Weights of a small GPT-style language model, trained from scratch on English Wikipedia: 6 heads of 32.
MLP neurons of a small language model. Each row is named by its layer, matrix (up: input weights; down: output weights) and neuron, and shows model dimensions 128-223. Each number is 128 + 24 x the weight over its row's rms, rounded and kept within 0 to 255. Numbers have three digits each.
After each neuron's rows, "fires on" lists the tokens most often at its 100 highest values on Wikipedia text that the model never trained on; "fires after" lists the tokens most often just before its 100 highest values on Wikipedia text that the model never trained on.

L7.up228:126128111153128132116136137117127166077098126135115144153123106153172132161110144119133134105146072122140137147152170090121138154115117132102074096151166138132130128130144105177131098182166148129147130162126104131091139099143129127125115131116117130161098090134106108151139125134146086089
L7.down228:139116102135136183117141107128147143129140141132124088114156100080140096145129112140117100138153121143156128161109107111149117111155120119177141149176117099126112129100144088135112120100133144119122127137105061176134109122172111109123136140106151135097154131112116138138139140124144152099
fires on: "\n\n", "on"
fires after: "|", "to ", "d"

L7.up739:133103152190119146145153154111067127122107113117121175146120154116163104120116156136113114103147118120155131080136100112125114111150130129123140092113153073132121104190170140173155123137079128131154102109117100121101123101137121101168139099090127124139154135174159145133146146132176089086
L7.down739:168098104100093096150118100116128140132130127105119138172177131169157130117155140089135147133113115085149114113139146187178150128122107152066134148117149171123108170129112137126163098149138107129120138120119126117125113171129082091142133136134115129106140100093112146145138083164077148159
fires on: "| ", "(", "/", "of ", "4 ", "3 "
fires after: ".", "m", "1 ", "0 ", ") "

L5.up919:098132098127128166092117089136099148116132113107118137111115117134129151086125117144151153151067112136101177143110116097109116092112180104149102167146174169109124081141129112112101111088149124130132106122091099123165130176125120124109170143130105131161089096148088084142088147142168155130
L5.down919:110137145150133093100137136110122148076134147142109156092081088090112138120122180114127114071115137130118116141118096104144118124155158131146102149126130147118155104131102148157160105125150125109148099150146174146070148077184115150132094103105118135149079118113119143153104144154118118135
fires on: "bl", "sequ", "ot", "sci", "sh", "erg"
fires after: "con", "pro", "em", "sub", "prom", "ex"

L7.up963:106135113117137158127161186167101095091142136126111147109123103157169136174106122121109142117174139101071154105114103145131143141154146128112119077117100138110127123092112139139112131150181125171146173084121131102164111146120108092119121122134148116086137151167134122125150136087167097171
L7.down963:118140163143151099141187091139150147139089120124139134154127156146110130139129143123133129125063118137146140143099179099097172105126134134150173192107151111078097116137102111169164092140136132091073138113108104108145115101171128155161125157131083154126179143119129131125135064129130119115
fires on: "-", "at", "ip", "ing "
fires after: "al", "Al", "P", "br", "Fil", "L"

L5.up338:115135127125098113155121103126125110121110110139105127108148185154073105125098139121139132120098136133133128146172154124113148101160183098138106120121140126128135074129168091138120096178146136159153130119117073151139131124125171111108158160193113100101106120105137088098121140114138117130
L5.down338:149106157108169138099142144104103142182100143102133118152133137151116150111123144153134118135156106121132149095135079148136134135127134099144135123114119158177115099105135096133122157111160092138140113164131114148119146128161118161150125109134151099133124094122122065143152141123156097164
fires on: "/", "D", "-", "ate ", "V"
fires after: "/", "D", "m", "d", ", ", "h"

L5.up220:127158171145128128096158158127151135135114118107175148157120108102126143114172126128152106091119149166137133105132108092127114154089129080096145106174152102112097063130171148175133113137132107110176118090134112152155145136152154127138137095107132131134084105124113121143127201094103126115
L5.down220:141132116167127134122110102157161140156158160085080137106143098119108114143134123128120100117171108108160117156082149105149149104157115120143144154144128142105110115118149136207124143116151126143111110111132095107139139103132124152175140147128149108116125130149116087145137116129093101132
fires on: "which ", "with ", "on ", "such ", "as "
fires after: ", ", "T"

L7.up421:133110088131177093149127139107107146127122112094103106132130117098102204085116153156110128164136132135116127107105125156112122143107128186067124128130151131147149141150130183139116142123117064114137144143123165109104174103145160113156092113135120144150104113156120159145118135111171133101
L7.down421:105173109132117148162147137140115125102124185183141127117139148114148150187144137130125101066106140151182154141111146099113125120140087091125134143153111125119134140145135144153158089133123115148143133133124113168131082117141103176092135162119120164145116148068128120114088149148107087142
fires on: "ap", "f", "the ", "re", "p", "anc"
fires after: "R", "to ", "r", "N", "At ", "Nor"

L5.up421:138123081080132135151172094170120158103170160116144142156069139112124114094108098115149135100139120170140164101129173141157129130092131150127119139115118080163109147138131183158124113096167107129107149147160112124142115135121138167131120131167107143127084132177139133130141119106129131123
L5.down421:097156133120144090159155121124144147144110159128137126119084167121118139100111138117086134090113158135133163144132113152107152130135105152156112168106151142130117142141115135114156146127125102174106146148130082145140114158081090095121133111112127135125100137153123131137122152107105127132
fires on: "-", "un", "pr", "Moun", "Oc", "hear"
fires after: "G", "F", "p", "P", "- ", "S"

L9.up308:145123108151122072101057124131143121100176128151105135136095118131122108142084145100137147134125103137146105182099090110138145102141168136107107125103142176120149145143136125160161119115125126136135123145118109140109110089135156100139136129114143133152143118133103111130122157119134126157
L9.down308:123109163129124137160137133140120138091122133125117126136111106138150135145116180155082143062099138147132102066098169166114107143150151131135134150151128117150121124122112112137069088131118128145152102153180146128139124107109165150107121074126121088166088155164106108109107138125129148125
fires on: "o", "erg", "en", "c", "g", "peri"
fires after: "ex", "em", "ext", "dem", "con", "expl"

L5.up8:141169111100119133107131105133101119126108123114125129105099150104125138102148057110142159159112139160117123146121103142098176181134134097124136104156137171173104147141180138132068144121111187164134134158133132126121126119104106145104173122102152105154146122114165151160119146167095142130
L5.down8:138139146151143116118091146091166111152097106118105110075157111105125130133110142121143117173157146101173114123104158117153091106130121143164055133162156145156162122137132099106166083099116106096123130149094140133133105152144133166127155120119096125134077141085103112121118080123143106101
fires on: "s ", ") "
fires after: "'", "ard"

L3.up668:143081150130179105101159138110142146128139117125158140066098136122096162141091145089129186127117132128094107123099144135113121134151159114104074152113124115149055136148169143132099139133142135084108119126118089123118096119151128123123081088139137114169100091163116141090135148138120155115
L3.down668:130140141145114140105109108132099105118136128121136122166129140144163169100122143081127140092111118137124127139173148061175175132135119131156102112135104135142132112139173142121149156106162123110149128125176133128131138126146129128126146138114124125136145105110088148080113187096119089163
fires on: "198", "193", "186", "202", "|---|---|", "197"
fires after: ", ", "in ", "\n", "| ", "("

L9.up1020:132136169135162119137218150145091146114153162137095140090129152138162133156135114087108098168086162132119114101142133137127132100114141087099137112140120128100097159123148118141127138127143090152130141141118155122143129086149145129124146128144155181121118121111089154114146114141134140137
L9.down1020:117096128101164148154079110089122129134112110124153115101088143151098185149180098126110087108142105087160151162098102087120137153141080141093150162111143131096161119092147130102150141129166137146125150140083113134136169105124140125152120156139108131122138124158105111083131149141141168095
fires on: "-", "an", "ig", "al"
fires after: "Al", "al", "f", "p", "l"

L4.up471:098156100112135123133129158119108112105135103142112132090098146139084141157143126101146095156131154145131115100127151103112122145135166162130126152123113125104068102139120144130116145122148123114169109101142106151132127096138128075151159169136100135136118162166139079142137135153116098142
L4.down471:144125121122102168154142115174099123126169150164150112110133162111091099118127145149108117127117106134143151104117099150148120125147112094116136145080116135169132139128094161127160126126139162152153126113119128128115122094124125087115124134104172137136116108163065142081165091136141139121
fires on: "K", "R", "S", ":", "G", "er "
fires after: "| ", "\"", "- ", "\n\n", "; "

L9.up337:142156190106123127096158101122147126147132119145160125163132159147156154108119127123137116172089117146110117103164129133142178092127098140114150105090127106140145142137158142121135100146149089126132140155113133121098130089084153158152125122155142134100096090109127136093128129107096151089
L9.down337:173156110130136125152174131124157154148114170113124126106155142126093166145132106111111138126124119124135133187092168152175118134122104101178161123108113142148115111088158102096136113129096159107104099149162124131107119113123146144168115094094101137154083156108121112112146131155118135083
fires on: ", ", "-", "–", "m ", "ft "
fires after: "th", "d", "m ", "k", "h", "m"

L6.up270:116174076157107094113124081097126166147112131133134125149153155163146073122136109170155139174113144158137165141150108090126125085073149073130129109141144117141092207103116081140155114127174113115120157110159131131114147121135095117124139173115104111131131087086130126146133099145123080148
L6.down270:120095138097116138117149156181073147123104155131149139150133148131132138139117076144121125152170110143148083078121107164092121151132124121102105156121114158116124108091189069135149158149153114133150149117102145169139142131149144122097106104138102109112119132095137139134108104133120154136
fires on: "\n", "ow", "w", "on", "ver"
fires after: "|", "O", "| ", "P", "pp"

L9.up971:085094151174136131129126130098093132133163124166088177135132178105080125157120146138119141127090147132120185101117117138126158118136102155122091118101101109156132135106141123088144153084129127133147094105144113150165154148100141128127134145066123165144152144086158131147108102142139120101
L9.down971:149126120160123113117190121129137190141110118139114085126083120155117101137125115103149109130104132171140120145145117127103145099090110125144160188154103097119125172155204146126159129144101119171117106168149115120166120143138136152152109154095137130158132142126106149133127130111153105120
fires on: "d", "r", "g", "ig", "di"
fires after: "sp", "con", "Con", "pre", "Cal", "rel"

L9.up797:101147125149156126130159126094126109138092131124131143134125135157093162154154103158096102122109166120124135169144130112119124117071111125104143130137140129143081122166142153153166101132117154086113110132109141178149155148165140161148142169088098141122081102121082115167154110096126111093
L9.down797:139086147137170134117145135142130114115148134093171128089086077091141136112132169177122068132127155122140143126088148166139155121151133099136125147139144129124130099093104102132129155142128145170105121147122152075127139117136096134110143109175098127114127115125150102149162117156127101152
fires on: "ill", ".", "tt", "'", "er", "y"
fires after: "O", "u", "Gu", "G", "| "

L7.up456:148154136137141101115124139154115098137132141144134166127109117102078148116132141148114112134119113117117136085123103137130158130110129099132159148126118132141093120098147138114118172112119122161129129120152094094136063115138142116156169106139136137114178095134096122183150125121115145115
L7.down456:126126133109132125109146142146126103084121095084130135140169126137108152145131133144140124112176114128144106149087171138175134107160147142124147142119087140167105163147121142120144140140150177143120097168162112112127143107113110155095105176142134140095155144135098132116097116118110137095
fires on: "| ", "en", "al", "il", "av"
fires after: "\n", "he", "Gre"

L4.up515:118128157104083136147108123140075126135130110107101137060117118154155176114145130175170162078139120120128154143089160108171123137118140119139137126152117100148153090108157129135138129126103123150102101150115131124130168138126130137117151144110124135139101154125152073112099129162143119136
L4.down515:129120150118126133126125103120060105159165148154132135129117122168134148142142134135157147136131107129122136132134150130112144124117143147145123150122114176156140123115149106123130148100112105152089135117129143146117141115112115146122180138146149107085142093114108143104191145132158164169
fires on: "| ", "a ", "y", "I", "oper", "two "
fires after: "the ", " ", "0 ", "of ", "1 ", "| "

L9.up395:157101136144145127124149143127122141165123110105063130114124150118106163089119106152098144167156138074139134141100155137162085079129137147124103144120116170117142134120117129105101124139132135112175151096147158127160065111118114104105137149133097158139131143100096142136161133118161124141
L9.down395:146127092079139100108136106150169172148131146146161149136140104149149138119092147095134162114102118132119128137149133143177150127145160106127083106134113170117114125137114124131145115155110108137134159125113101135090107150096128113110124142145139109100147112135099113148117102141123145110
fires on: "\n\n", "ak", "res", "av"
fires after: ".", "a "

L5.up781:147173111122140131115136150086132141084184129128102133130114098139111152165132139114144166147113105091138095113111193091151111183139123136162076141150133135096122101106126141147119140151136122129134110085157136083132141153081126090110160134113108125119142105131111127178136109111127070117
L5.down781:118126104115118112123115098157124104082162097096153090173125139125092141154127148103120126132112181135138128149128146148105080113160118100119152114135108136143099174116112105122127162115118118106127115117139080111139200123104136156145126115124075153117140104113083088103131139097127133090
fires on: "| ", " ", "0 "
fires after: "\n", "| ", " "

L9.up716:127135133089172086136157138097145146186150141137148104063163085133099130135118145108115109132109133112136123100152144141055111155147136148103138140112098103124088160132191125179120108098146065167149148129121126101178150113110121113165157144138115100126115133121082115111099092170140150154
L9.down716:114131133134166200152135143112107127133130153110104138137097164126103171115149082112114144135136130146135169109079125125133155167131152104147102132092137131107142097110149130089203138125126170154105118130105133137128129135141100143140107143138148097161148105115110119168091140142115088161
fires on: "/", "an ", "al", "an", "el", "str"
fires after: "/", "as ", "f", "l", "F", "The "

L6.up16:103138150108142123106100101088113168115174120104096082097079127091147108101140152111137141108133179156087110145100131171064105108119151120117134126104107122075135117157133155104164132120195098139146134136108173140134089154139155128128157135111138128144103101117139096110125109105152139090
L6.down16:115103144157121139108140109116151099131105128119147084140138106123127166134157165091133164146148130144100154114101134082123109129139123135105131133088121130191101149142103102102100088120126142120118102150139132144124152121137120114135134113141120160139125153155161156118126146123155114126
fires on: "th ", "our ", "all ", "á", "ac", "le "
fires after: "T", "t", "F", "idd", "Bo"

L5.up602:131115119097138151130112127118119157113140170112112151127163133116096126098160133103169139130133158136135142121164084148151090112083108139145124109106127137113110116137221171183104136157116128118134139130090113140105166158091104095124142146089132119137130095147102153104114119136148108121
L5.down602:132106095100146147132144118079144111118146172113143162138097125167148138104142090112141133156138111137110095164139137216108096094079128162095106143116117155150121125163090117161137134135133153137153156144081099137141123114144143124155112107137138141099145106135109099155171158115113138131
fires on: "ep", "s ", "ts ", "fac", "os "
fires after: "'", "rec", "P", "acc", "Year", "k"

L5.up217:055122080167116111168155113152102132090180106071113177138130167125154157121119094112094109170088136091146105118140113132130111194157094100173106108122127168114111139126146139122144132131150146143090156171108114109102148125060121149108163099093115141113084153126136119144119167131105111169
L5.down217:134126137123133130114114120092143119096110134094146106155168136135139128106159140094181142123111159136161131146105132113114119124115108134167110150129146147094089151135110140121114164068116125123143101071077151134129116107080130180077082110108123082119138120128111142173125156112122144098
fires on: "s ", "|---|---|---|---|---|", "|---|---|", "the "
fires after: "'", "\n", "- "

L9.up359:141130096127118115144122138075151118171095174104128150130080173142149152157128106152147158146123165102118126111163064099106111125147156106142162154134110137107156139093135127113143126092148092116166159107108113115147120105114119128105106133143140118132156153111112136104117133097119121115
L9.down359:116147115121135127132070100136091156131171119155111130154101151141136118076058129149107101131078129159118154099090208136107179154137134136133113159180083128141119127109095102119099121121157132149136147145169150159130125122095124122081102162128123133110088152149157104118116121134149140150
fires on: "ad", "es", "el", "emb", "L"
fires after: "M", "m", "l", "b", "ol"

L4.up406:168144112146139097153147117131160123135138128111091148116134162134132145126129129124118149141124142140122100155085131155139118119134115116152137078075090176114179097096093167119136103114108122136133182122109096133156150134149125145121158140120129137135103123154085136135123127097157154117
L4.down406:097110143154102169127133116155106101115145137081146085145164117131117126122093104121102122135102125116098135121116115123122175125136128189140096145150120126142070140145142106140133123150120130117145132124110152139134132122118123133127121164152130055156115110113134157163121142171070079144
fires on: "im", "-", "rem", "si", "av", "ph"
fires after: "P", "M", "Sup", "A", "C", "V"

L4.up559:141167142083145108143127102142188123070142130101153176075125124129155123156102148161150134092137133114122099110138149077128150123132126114176109145155165115107152200087087101188155112109122136110086153140136094117110137181146124117161144101116125143118162122125147131144096110116118156126
L4.down559:094082126151141099131064152087090120140131130126132116138164127104088101095135171139154144114162126120115141136147152129162141110129127163100094094147137121180122132173155109091152159152133132122117096097114095149110101141112153121114111162110160130169138163117179097163147159121137141172
fires on: "7", "5", "4", "39", "6", "in "
fires after: "| ", ": ", "(", "part "

L4.up738:168148106077108106170129134133105114131106124112102133113144146138118134124149136128108145104123111137159149165107174097150138136119143121094124144112160142142140150115179137104180139096135105111137093077079137140132109167059121104139112117123130114130131139124150120153120163104143127119
L4.down738:090129115091114075149096143127113091110106119126157133112117089110128130128153145121136109156157137128136163117142127110146122160161149123163083094121119165140136100151092119139106097137100161134147102117123080113098137092138114134135190135094106144122161190139132123153122089131137170148
fires on: "B", "2", "gr", "b", "1", "7"
fires after: "| ", "the ", "of "

L4.up956:101108106166161147151125166087134111141125158134087160109070153115108126158121129132071128108137119109179115164150140104128145077145115112162132085095087124125130142116135113178101114084129118174092113127114130141136144139148104117148111104124121117115111106137129161148141136107150194112
L4.down956:139159108092154111140142102116137147095128116093103138130150165132125102129140170106113077103093117121121052083160114148105095111145144144143131138144127132168122103122090160151109100104138148133159181116168125080127135097136146152110137101138149129080136128121130165148090157137123137103
fires on: "| ", "first ", "second ", "Republican ", "201", "Democratic "
fires after: "the ", "| ", "Votes ", "% "

L5.up792:134124141160166148094153184197080125125139165131140103129111104105102105157155112152139090107102143113154078146182090145076127147157140076117092130094140089129124103109166167158104163085117126113096153123129110094129119128150152153100147172111163150102121116141133104119130113125131111150
L5.down792:140153136157070128149089141156125094125116154088126115129157102115119076138108130153142081091113124106151095192105122120096127096115163099146107107134103096151171133105101149128119092140139141143144125132170141109153135110135131146149128147120128064081116178150122120122162127135072125126
fires on: "while ", "is ", "and ", "Ind", ". ", "it "
fires after: ", ", ") ", "\n\n", "(", "S"

L9.up641:132117096118102126111153177135090174114091144140106133150145183100106127090116100115118083135095121107118122126150140093106085116119121107122135117173089119121150109159132141145156113076127128129123152122099120133139127107160158131186162111123133105088145129127112181122093127152151111142
L9.down641:155105152149110098125120142126121098146124144157143117113130093137121173172131117146130142131175059073112103094112210160140118092119125125115139166089150114115106153112127057101124078159131092140100141123140147131146108112190139097097153119113144099116119179103136183100126143128124142122
fires on: "\n\n", "\n", "Al", ".\" "
fires after: ".", "==", "to ", ". "

L5.up74:111136074207139166152120127107103150127172113146097124149115163133072094135125119095125128104152156131149161076086130133158110096110120170146164113146146148134125143140119081143111176181111137164126083150135125121136131135112112115162118129093117131142132156141110103126128131165144103111
L5.down74:105095195119119172161113146142142105146129114120128107101119121095098129146134125115097142138146133159113152078113163117170138122108137160126119090158108110165129126121135126085086104136093130146137129127118144124118122178147116156121127125135133138151061121136141095122123108106153101082
fires on: "— ", "ate", "Miss", "USA ", "US ", "amp"
fires after: "| ", "st", "the "

L7.up561:061165155071125120168111118114119106095122093114152062095136137132107135101119143085144154112127113107150134123124135114129132110139101111159095127112127105142153093160156101132123123141135171127128112150106140140095181152156152131118187132146096152122114125156168127143114180128101146103
L7.down561:151138131168136126155121145107113131130163127113104132097151159112149172125126082147121151115136115146079138142107132163124126136132133131139167110130168156125174121153134146131120123119096176097089142102112111118120114135148137115109112119146119168103162143121100161164117089177135153111
fires on: "| ", "; ", "1", "2 ", "5 "
fires after: "| ", "0 ", "0", "; ", " "

L5.up939:112115140123128135092120128099176209105123131127115158105109110094110115143159090118177130133111129184097111122106153117067133154099105110124173143093125153115167122168104117129148144145091151112131133161121128127160145126105108149098115120125134134151118107129113113094122106113103141094
L5.down939:120148127124105131101121077102142108131145131109114192116125091170133120117144144158131102091128105119145149089103161095115132148116152137112154066158105116137159165061181136122107138134130130140129122117168135158120166159133108132120124159156093103103111129129135072135113135164109160123
fires on: "t ", "\n", "t", "ent", "re ", "et "
fires after: "'", "we", "F", "O"

L9.up532:132135122166133104141102150091094125151138100150125114149124150120100179170169126145159135155136085125111144098121148092125138119109098139129142166146101181130115151147150134100132104074076106155176164139095120160137131147109089081142141138115169122151140118127140149130132131129158136082
L9.down532:171102098115091123103147177113114106132142141125120111131111116125100141096135135107114203138130077131124113087089107109150108118164150133127147084117120116151139135122169102126095123134179150172127197126136112093149103140164124149169123167150104096155124142178131124132157099117122126110
fires on: "\n\n", "v"
fires after: ".", "a "